{
  "n_kv_head": 2,
  "norm_place": "pre",
  "rope_base": 10000.0,
  "rope_fraction": 1.0,
  "bias": "none",
  "tie_embeddings": false,
  "parallel_block": false,
  "decay_shape": "linear",
  "batch_tokens": [8192, 16384],
  "dataset": "wikipedia_en"
}
MLP neurons of a small language model. Each row is named by its layer, matrix (gate and up: input weights; down: output weights) and neuron, and shows model dimensions 16-143. Each number is 200 + 40 x the weight over its row's rms, rounded and kept within 0 to 999. A neuron's up and down rows have the sign that makes its largest values positive.
Before each neuron's rows, "fires after" lists the tokens most often just before its 100 highest values on Wikipedia text that the model never trained on.

fires after: " s", " d", " De", " v", " p", " V"
L4.gate73,220,187,146,193,203,161,191,242,212,209,110,206,176,201,142,211,199,240,225,245,182,232,150,206,202,226,215,131,191,182,215,195,176,177,199,217,231,203,148,258,254,150,200,185,201,130,224,197,253,212,205,234,181,239,134,179,246,74,169,194,259,115,251,165,233,225,196,87,167,171,194,161,181,213,200,114,232,233,154,248,205,149,129,216,227,314,249,197,176,202,173,215,274,181,234,188,222,141,243,151,276,199,250,153,186,252,224,135,222,136,204,201,189,233,243,208,211,221,268,163,195,183,230,207,129,156,244,218
L4.up73,158,191,178,194,209,107,165,183,249,169,222,229,214,181,176,224,148,236,233,198,236,214,211,221,261,156,178,151,142,195,204,120,177,158,179,217,228,273,165,230,152,200,213,154,230,190,153,199,237,249,175,199,150,256,120,194,235,199,177,146,282,234,218,131,240,168,177,213,231,184,215,253,179,161,178,136,150,209,265,187,250,137,234,173,173,276,236,184,105,249,224,185,188,204,220,142,223,159,174,188,233,173,179,188,234,177,209,135,282,189,244,182,166,210,219,218,209,276,228,167,215,204,245,212,177,215,191,200
L4.down73,184,228,256,267,263,244,188,183,109,230,184,156,170,193,162,144,222,231,132,246,146,185,230,139,180,289,197,170,233,169,297,237,141,183,143,177,263,187,201,216,239,211,232,219,182,172,218,167,240,195,161,146,190,186,182,198,173,171,222,164,210,225,208,254,170,174,172,159,171,191,249,119,229,237,273,264,170,173,232,193,166,148,181,251,203,191,239,235,154,128,150,192,174,200,193,214,94,178,178,157,193,203,233,185,179,184,173,133,158,214,153,190,182,216,214,220,152,207,225,156,226,204,214,161,201,265,212,279

fires after: "i", "s", "at", "t", "ies"
L4.gate191,203,217,226,212,182,220,184,188,194,229,246,188,203,142,225,147,156,224,228,220,263,229,199,192,257,191,235,104,161,262,115,112,213,132,126,165,179,184,168,220,223,198,284,236,216,222,224,187,220,307,153,158,218,252,185,163,177,171,215,197,199,191,257,161,231,208,182,190,184,257,213,195,186,178,202,208,151,214,218,226,181,224,228,186,232,242,283,181,202,136,240,186,169,251,259,143,111,191,156,214,163,244,257,244,217,185,164,146,197,257,256,180,272,195,194,152,265,183,209,187,271,86,184,175,187,316,180,223
L4.up191,194,203,235,233,159,177,262,252,231,188,258,190,163,272,190,215,143,223,149,166,193,162,233,167,236,198,171,182,181,239,222,224,226,179,191,243,219,163,137,257,255,109,130,144,201,233,182,215,174,242,199,171,147,208,156,185,215,178,193,171,207,190,162,192,174,121,271,219,190,167,246,217,126,288,118,149,184,149,189,164,197,187,177,226,190,208,254,180,181,143,219,255,232,239,212,191,225,99,150,226,227,129,233,180,82,203,154,162,147,196,174,217,217,212,176,246,212,240,208,146,204,186,177,211,146,227,210,143
L4.down191,221,264,201,185,209,189,249,169,182,223,163,155,258,189,278,165,183,115,188,226,215,215,152,118,186,222,234,205,279,205,191,194,185,234,200,202,223,187,230,220,156,216,178,200,220,172,103,223,214,186,186,214,220,335,179,132,234,255,246,219,250,243,175,130,193,214,242,117,167,226,165,154,179,217,170,287,104,220,282,177,217,181,199,252,236,169,221,228,210,247,179,284,197,186,153,165,195,161,246,242,218,232,156,178,221,234,227,144,268,135,232,131,159,214,195,169,180,220,206,200,236,265,169,217,177,185,207,273

fires after: " d", "re", " D", " st", " De", "c"
L4.gate366,182,217,201,189,196,243,154,130,223,166,237,186,211,130,185,282,79,166,216,161,179,253,152,210,209,229,189,235,190,157,249,179,180,171,218,164,226,238,285,158,229,213,238,306,204,182,239,132,217,181,223,144,202,160,244,212,176,209,181,187,235,205,266,206,266,155,280,138,241,133,266,175,179,245,187,181,232,237,130,240,208,220,171,209,219,211,259,198,122,148,227,145,205,233,148,237,172,122,233,175,143,177,186,201,265,230,226,279,171,254,219,159,194,201,167,169,221,251,193,176,242,158,153,219,184,119,192,166
L4.up366,183,166,214,250,254,177,146,209,221,244,167,152,89,210,189,187,150,214,296,138,146,130,219,233,170,142,209,219,215,216,229,189,204,156,176,260,159,187,230,115,242,263,175,183,219,135,226,121,202,179,230,119,229,168,219,132,171,191,259,203,237,262,264,133,143,166,128,255,175,197,262,248,197,176,230,233,274,166,232,201,176,232,234,219,212,198,154,229,221,176,234,246,179,205,196,222,245,211,161,177,163,170,223,219,206,202,237,203,228,180,176,202,237,137,181,148,180,214,165,218,248,228,180,204,199,223,193,175
L4.down366,153,212,223,233,163,258,181,239,201,239,173,197,166,183,173,234,101,242,197,220,145,185,200,240,173,269,164,136,248,185,235,184,251,208,173,171,190,260,207,118,264,186,242,252,202,191,172,244,206,209,192,101,240,244,202,186,145,204,211,217,328,180,220,272,257,168,134,163,182,217,233,216,156,182,247,293,230,209,178,132,179,212,249,131,218,158,195,233,239,227,243,180,194,218,186,225,106,169,158,160,204,257,212,155,170,254,179,254,182,213,225,250,231,161,221,153,211,268,194,225,205,203,163,144,237,159,221,250

fires after: " J", " le", "r", "in", " L", "e"
L4.gate59,147,162,209,295,200,202,213,226,192,239,237,143,206,211,190,218,245,171,261,205,177,219,124,160,173,160,95,157,236,194,170,216,151,242,148,120,232,230,126,193,180,234,268,186,223,244,259,247,238,209,239,228,288,245,243,158,270,183,209,128,121,195,182,148,229,217,117,182,206,227,131,196,208,210,161,177,235,199,229,197,215,172,268,205,285,156,184,193,232,277,160,200,188,217,234,163,144,193,144,227,212,201,168,212,145,190,210,264,217,281,200,223,246,177,180,164,199,228,191,211,208,193,237,188,177,205,240,224
L4.up59,171,182,200,198,205,181,205,225,138,131,228,203,240,233,259,264,244,184,209,196,140,277,249,222,251,134,219,234,210,178,233,147,190,139,228,199,163,184,128,212,192,249,189,192,203,242,200,214,154,209,233,206,213,179,198,240,261,202,189,182,158,219,251,196,228,232,225,252,178,208,135,191,197,179,267,229,213,235,169,212,222,158,167,190,275,237,226,204,208,229,114,191,194,128,219,196,173,177,249,286,203,211,211,217,244,167,256,157,149,210,186,135,273,199,185,141,145,217,223,248,154,125,177,237,145,243,172,273
L4.down59,263,207,201,144,202,183,228,107,215,134,215,265,209,150,198,186,157,207,93,181,223,229,182,159,213,250,195,245,188,160,255,247,210,176,170,196,185,241,220,239,177,181,181,209,119,214,283,143,168,193,237,198,141,174,204,235,187,273,230,246,158,275,211,220,222,160,237,203,127,145,217,304,227,175,191,132,133,212,182,148,202,199,220,274,199,203,191,198,199,168,179,258,141,102,168,297,193,181,217,180,178,154,235,171,195,216,172,174,185,126,206,157,215,207,201,264,166,162,204,199,175,171,212,199,213,209,191,236

fires after: "r", " f", " al", "o", "f"
L4.gate424,191,176,187,199,169,136,239,217,249,249,225,234,152,158,190,202,206,199,233,151,180,188,260,149,91,214,210,209,187,226,195,198,180,240,133,212,182,137,201,225,184,225,217,223,241,189,235,242,240,208,231,274,217,150,240,218,204,198,214,147,107,196,235,205,285,282,114,216,159,259,221,190,187,196,190,133,214,213,176,210,153,199,251,169,105,200,222,235,172,224,173,272,206,260,193,199,139,204,157,256,219,238,171,179,235,196,180,264,197,205,155,232,228,177,149,221,176,270,252,205,241,171,319,270,172,162,152,237
L4.up424,149,232,204,191,241,235,237,179,262,176,172,200,209,206,183,148,154,72,240,162,190,230,188,185,119,156,194,239,237,257,127,215,133,208,218,146,248,222,174,210,244,257,281,241,177,219,165,208,204,171,194,310,217,201,172,211,227,229,181,172,204,216,237,193,161,265,230,218,171,150,245,215,255,246,228,159,171,226,173,200,164,238,215,238,181,197,258,248,268,156,290,283,245,215,205,148,127,130,188,160,201,208,114,148,219,189,184,186,195,230,255,183,155,272,220,235,215,229,187,180,125,203,253,196,227,178,190,223
L4.down424,200,211,198,233,159,144,184,193,220,159,270,190,182,214,242,202,195,176,239,217,230,142,246,176,184,157,257,121,200,177,187,254,175,233,223,217,282,292,179,181,251,138,153,283,209,194,208,224,183,233,184,203,156,249,183,207,162,200,170,230,218,214,150,232,139,238,197,166,191,231,210,220,194,152,216,218,217,181,227,214,140,164,223,199,219,133,217,198,228,216,142,216,201,153,217,245,177,255,207,207,280,173,172,293,212,250,194,164,284,86,232,235,223,223,219,132,162,247,221,245,279,118,93,196,208,260,168,217

fires after: " f", "er", "d", "b", "r", "ac"
L4.gate35,225,231,209,235,200,253,188,213,194,222,244,153,197,219,152,195,163,236,172,180,259,206,235,197,212,216,248,174,166,146,200,189,296,165,155,294,247,144,183,159,246,165,242,229,239,222,194,180,176,182,251,224,237,237,206,151,152,220,233,216,159,234,235,247,215,211,151,178,249,177,227,191,210,153,145,258,211,184,196,219,170,132,93,253,145,221,167,196,136,285,175,190,194,169,207,192,197,210,179,203,159,243,149,215,217,159,221,201,215,241,124,172,147,170,193,106,254,181,232,226,249,151,226,146,219,186,130,201
L4.up35,135,190,167,184,198,185,190,213,232,149,150,243,157,198,123,207,226,203,213,266,144,267,181,182,188,112,175,101,179,218,198,176,170,188,228,167,163,274,262,205,255,211,169,191,253,197,108,225,170,184,179,134,193,203,304,172,124,187,225,211,171,185,214,208,205,231,242,264,204,205,199,187,170,190,167,209,222,134,145,164,175,197,189,202,152,196,187,209,178,335,160,207,213,186,284,189,277,213,186,239,195,196,186,207,152,224,206,200,152,254,229,202,153,216,238,192,243,205,175,217,148,211,236,189,194,139,200,159
L4.down35,178,275,244,203,123,256,186,233,176,196,207,127,215,186,180,100,173,267,106,235,172,147,219,211,171,249,191,263,235,207,190,197,131,179,230,203,183,153,201,165,236,143,172,191,233,270,242,212,169,189,162,243,163,234,157,214,190,187,225,223,177,175,264,150,157,208,199,207,221,190,154,147,222,267,258,220,242,221,180,143,240,106,200,179,247,157,200,161,149,148,218,189,206,167,173,163,236,223,206,239,207,309,129,216,236,197,227,216,238,180,213,262,190,195,164,272,167,138,215,173,204,213,172,218,230,226,185,212

fires after: "r", "in", "ed", "t", " wh", "ro"
L4.gate15,174,179,116,218,178,211,201,180,223,198,193,238,244,212,124,130,197,172,233,226,161,204,234,199,157,134,83,259,126,173,222,232,189,169,193,181,232,214,185,116,153,216,169,177,209,253,159,175,193,277,149,140,211,217,162,234,222,199,157,207,248,140,93,174,238,159,124,216,244,242,227,179,172,251,199,167,190,187,140,144,182,239,228,228,213,111,129,248,208,301,245,214,215,243,145,227,271,245,230,242,133,261,178,201,180,264,241,193,175,225,214,215,181,203,220,235,215,189,206,185,210,182,218,200,160,179,169,213
L4.up15,219,214,249,206,175,216,200,211,216,204,104,198,115,185,238,190,228,161,204,193,189,174,200,211,206,197,190,195,278,204,201,219,165,141,231,247,253,127,174,165,257,183,208,155,250,117,177,193,167,187,176,206,190,251,124,214,273,251,162,200,124,251,273,168,221,189,202,191,161,233,197,206,244,226,205,284,238,253,247,185,105,153,126,248,223,222,223,210,186,170,236,193,148,224,203,183,138,202,202,250,248,178,169,154,224,225,253,99,303,273,202,214,213,276,168,216,190,191,228,149,196,163,276,187,125,220,197,214
L4.down15,161,166,240,263,223,234,213,175,171,254,139,193,239,198,224,193,149,209,140,160,145,241,232,214,237,137,164,168,210,93,237,226,222,166,228,222,242,260,175,196,201,235,234,217,239,200,174,195,182,216,257,167,223,244,270,199,154,164,194,203,231,178,195,253,141,133,174,238,214,250,244,205,200,194,224,191,151,228,222,200,258,180,146,156,205,178,194,219,107,217,252,136,116,204,122,181,155,202,308,156,162,204,297,169,207,245,184,222,116,172,233,235,148,200,215,244,149,179,215,215,193,168,193,112,147,200,239,190

fires after: "u", "|---|---", "==", "ru", "C"
L4.gate262,198,171,245,152,151,176,119,203,137,234,151,149,239,222,177,228,203,232,245,148,184,186,210,211,166,185,104,252,208,201,190,173,193,187,177,150,206,205,232,209,233,126,167,156,237,207,219,170,181,219,158,276,204,224,149,176,232,170,202,188,165,231,110,204,223,204,150,213,159,135,241,117,207,232,213,248,225,171,143,194,197,198,278,179,217,299,232,213,251,109,203,142,139,173,197,157,135,178,130,226,149,197,211,192,232,215,164,199,236,183,169,204,242,191,140,201,227,189,125,237,229,151,182,224,166,284,181,266
L4.up262,183,162,238,225,225,168,131,135,204,202,190,214,236,146,224,200,270,177,216,196,179,264,112,276,289,214,179,228,232,147,187,213,230,222,134,191,261,196,154,202,227,240,203,170,239,195,205,196,241,216,174,195,218,154,164,220,201,215,239,152,212,243,191,185,225,198,177,252,139,211,196,286,211,175,205,252,220,184,135,194,187,274,265,182,130,255,174,243,212,161,104,238,195,168,292,225,220,168,184,266,107,279,248,241,168,202,198,195,205,210,175,177,232,146,287,207,165,233,178,193,231,224,156,211,274,254,262,175
L4.down262,193,194,174,173,208,150,241,242,232,202,124,189,202,147,242,204,221,234,146,184,237,272,148,221,160,247,172,204,252,162,230,192,242,108,183,206,168,176,182,124,229,202,175,237,180,144,173,216,173,169,249,194,198,163,165,186,165,174,193,163,175,174,104,261,236,233,142,283,147,244,235,283,203,259,240,222,208,134,177,175,188,236,196,191,202,174,279,211,177,210,176,235,156,171,226,184,155,237,188,220,153,298,218,206,216,156,243,231,128,169,256,244,186,105,240,255,193,188,233,177,219,196,205,210,234,229,201,220